{"d_model": 640, "n_kv_head": 1, "head_dim": 128, "norm": "rmsnorm", "norm_place": "pre", "norm_eps": 1e-06, "rope_fraction": 1.0, "init": "uniform", "init_std_qkv": 0.0145, "beta1": 0.9, "weight_decay": 0.41, "schedule": "wsd", "decay_fraction": 0.828, "batch_tokens": 65536, "dataset": "wikipedia_en"}
MLP neurons of a small language model. Each row is named by its layer, matrix (down: output weights) and neuron, and shows model dimensions 112-175. Each number is 50 + 12 x the weight over its row's rms, rounded and kept within 0 to 99. A neuron's up and down rows have the sign that makes its largest values positive.
After each neuron's rows, "fires before" lists the tokens most often just after its 100 highest values on Wikipedia text that the model never trained on.

L5.down1327:68 44 32 47 62 53 54 56 62 52 45 49 59 55 64 61 52 54 53 42 45 62 53 28 55 46 68 58 32 46 29 33 47 50 64 73 73 60 66 21 55 38 54 54 53 23 58 60 63 46 73 35 51 48 44 40 63 52 49 57 59 42 40 50
fires before: "0", "9", "4", "3", "8", "5"

L5.down1212:55 29 67 90 47 49 46 47 47 28 62 48 43 47 48 43 43 71 34 70 44 65 52 54 49 44 55 42 52 73 56 63 46 55 51 61 74 36 51 51 53 61 58 63 36 51 64 26 55 51 35 55 42 46 40 60 49 40 61 16 69 41 72 59
fires before: " ", " (", "0"

L5.down1667:33 45 55 54 53 63 66 32 57 56 51 63 65 48 29 55 61 56 51 45 58 48 47 62 55 58 44 59 43 65 65 49 31 53 60 33 63 37 58 39 51 44 50 54 57 28 54 46 57 46 39 61 30 45 56 51 48 39 33 71 44 32 53 68
fires before: ",", " of", ".", " to", ".\n\n", " and"

L5.down1028:43 61 54 41 43 55 52 40 40 53 47 57 75 57 46 57 64 51 30 70 47 37 29 69 50 37 52 37 50 64 55 41 58 62 42 40 36 64 68 51 41 53 32 60 46 59 59 44 75 33 56 39 51 52 45 50 64 57 44 58 42 52 55 41
fires before: " a", " \"", " an", " part", " the", " is"

L5.down271:32 44 69 50 29 37 45 45 34 58 72 77 60 35 51 50 32 65 43 65 54 69 24 74 57 42 39 78 28 59 54 48 59 48 38 66 70 58 52 41 38 51 62 63 54 45 55 46 42 67 44 59 55 61 60 70 38 73 44 53 61 58 43 36
fires before: " "

L5.down1293:51 41 46 56 54 60 55 44 48 46 55 54 53 53 70 51 53 49 48 52 49 41 43 42 52 46 41 49 54 51 49 46 52 54 57 52 70 41 52 55 50 46 46 46 55 49 52 47 58 55 44 49 50 43 45 41 46 61 46 55 58 53 59 50
fires before: "==", "===", "The", "In"

L5.down252:53 66 49 48 53 55 39 40 52 50 55 28 44 59 45 44 42 49 40 50 61 51 48 53 77 45 57 59 36 38 50 57 67 53 42 51 32 38 63 52 58 49 51 38 67 59 57 48 51 48 41 47 47 38 77 50 51 69 43 57 50 45 53 35
fires before: " a", " the", " an", " was"

L5.down315:41 50 65 50 52 47 55 48 29 60 55 49 40 54 45 56 47 56 50 49 31 59 46 51 48 45 55 60 46 71 60 50 42 45 39 56 42 72 38 57 51 32 43 47 80 46 49 36 54 69 59 86 39 39 43 53 43 34 31 72 57 51 51 80
fires before: "|", " |\n", " |"

L5.down272:39 58 45 39 69 42 58 50 57 64 41 57 49 48 37 75 32 67 62 57 50 24 58 49 47 45 50 67 40 23 52 50 26 37 47 52 35 52 52 39 46 52 39 52 48 54 67 71 59 25 51 47 52 61 54 39 61 48 53 30 37 41 44 35
fires before: " ", "0", " time", " name"

L5.down1313:37 45 57 55 58 53 37 86 54 31 47 44 76 34 33 50 45 43 67 51 38 38 40 74 50 48 56 54 56 30 51 37 40 39 55 49 46 50 43 56 46 57 45 52 47 70 45 62 61 48 37 58 37 55 60 67 40 32 40 52 60 37 40 49
fires before: " |", "1", ".", " \""

L5.down211:43 72 65 66 49 53 50 41 59 50 39 46 54 55 45 52 49 70 61 65 59 35 43 65 37 59 45 47 54 58 40 52 40 35 49 51 56 52 23 51 47 45 36 53 58 59 44 43 44 35 57 33 37 37 50 74 51 45 47 79 46 71 69 46
fires before: "1", "0", "2", "4"

L5.down37:48 49 53 55 49 49 50 48 51 47 55 50 62 46 64 57 47 41 46 54 42 37 50 48 44 47 51 54 51 50 53 48 44 53 49 47 63 40 53 50 50 56 54 48 58 52 48 53 58 50 42 40 48 50 52 55 50 55 52 53 52 53 44 35
fires before: "==", "===", "The", "-", "In"

L5.down917:45 65 44 54 51 66 49 56 69 39 51 64 41 53 56 29 62 49 69 46 64 47 44 58 37 43 63 43 41 08 56 37 61 82 57 54 48 60 47 55 54 42 45 63 39 54 55 50 33 51 54 46 44 63 60 59 56 34 62 56 47 65 40 51
fires before: " |", " (", " |\n", " the", "–", "+"

L5.down108:39 48 44 52 41 45 53 53 62 42 37 51 65 65 47 47 59 69 44 47 38 63 43 50 46 43 31 35 40 55 55 60 64 36 68 42 76 49 58 42 51 41 39 50 55 49 58 56 56 38 58 63 46 72 58 48 39 63 58 58 51 52 46 60
fires before: "===", "|", "==", "The", "-", "M"

L5.down1661:43 61 51 59 72 68 63 41 31 43 54 55 32 52 35 36 35 32 34 45 56 47 45 32 54 40 57 78 40 35 39 68 70 53 32 47 40 38 57 58 36 57 48 44 42 65 43 36 36 49 63 32 47 66 55 54 40 69 57 30 57 58 31 40
fires before: " ", " |"

L5.down234:51 62 64 53 32 58 41 62 38 58 57 45 62 43 36 46 47 52 43 53 36 48 41 39 73 52 47 41 46 39 47 47 66 54 60 49 41 57 61 62 51 51 60 31 42 64 47 50 45 55 40 31 35 41 60 54 68 67 39 62 50 49 26 43
fires before: " ", " −", ".", " Candidate"

L5.down1666:66 52 22 44 40 43 48 37 60 31 54 44 39 53 45 52 37 69 50 63 52 65 71 44 43 41 28 43 27 63 33 52 61 35 58 34 56 63 40 54 70 37 50 52 61 55 45 64 55 74 59 37 28 42 57 59 65 48 56 53 55 75 58 79
fires before: " |", ".", ",", ";"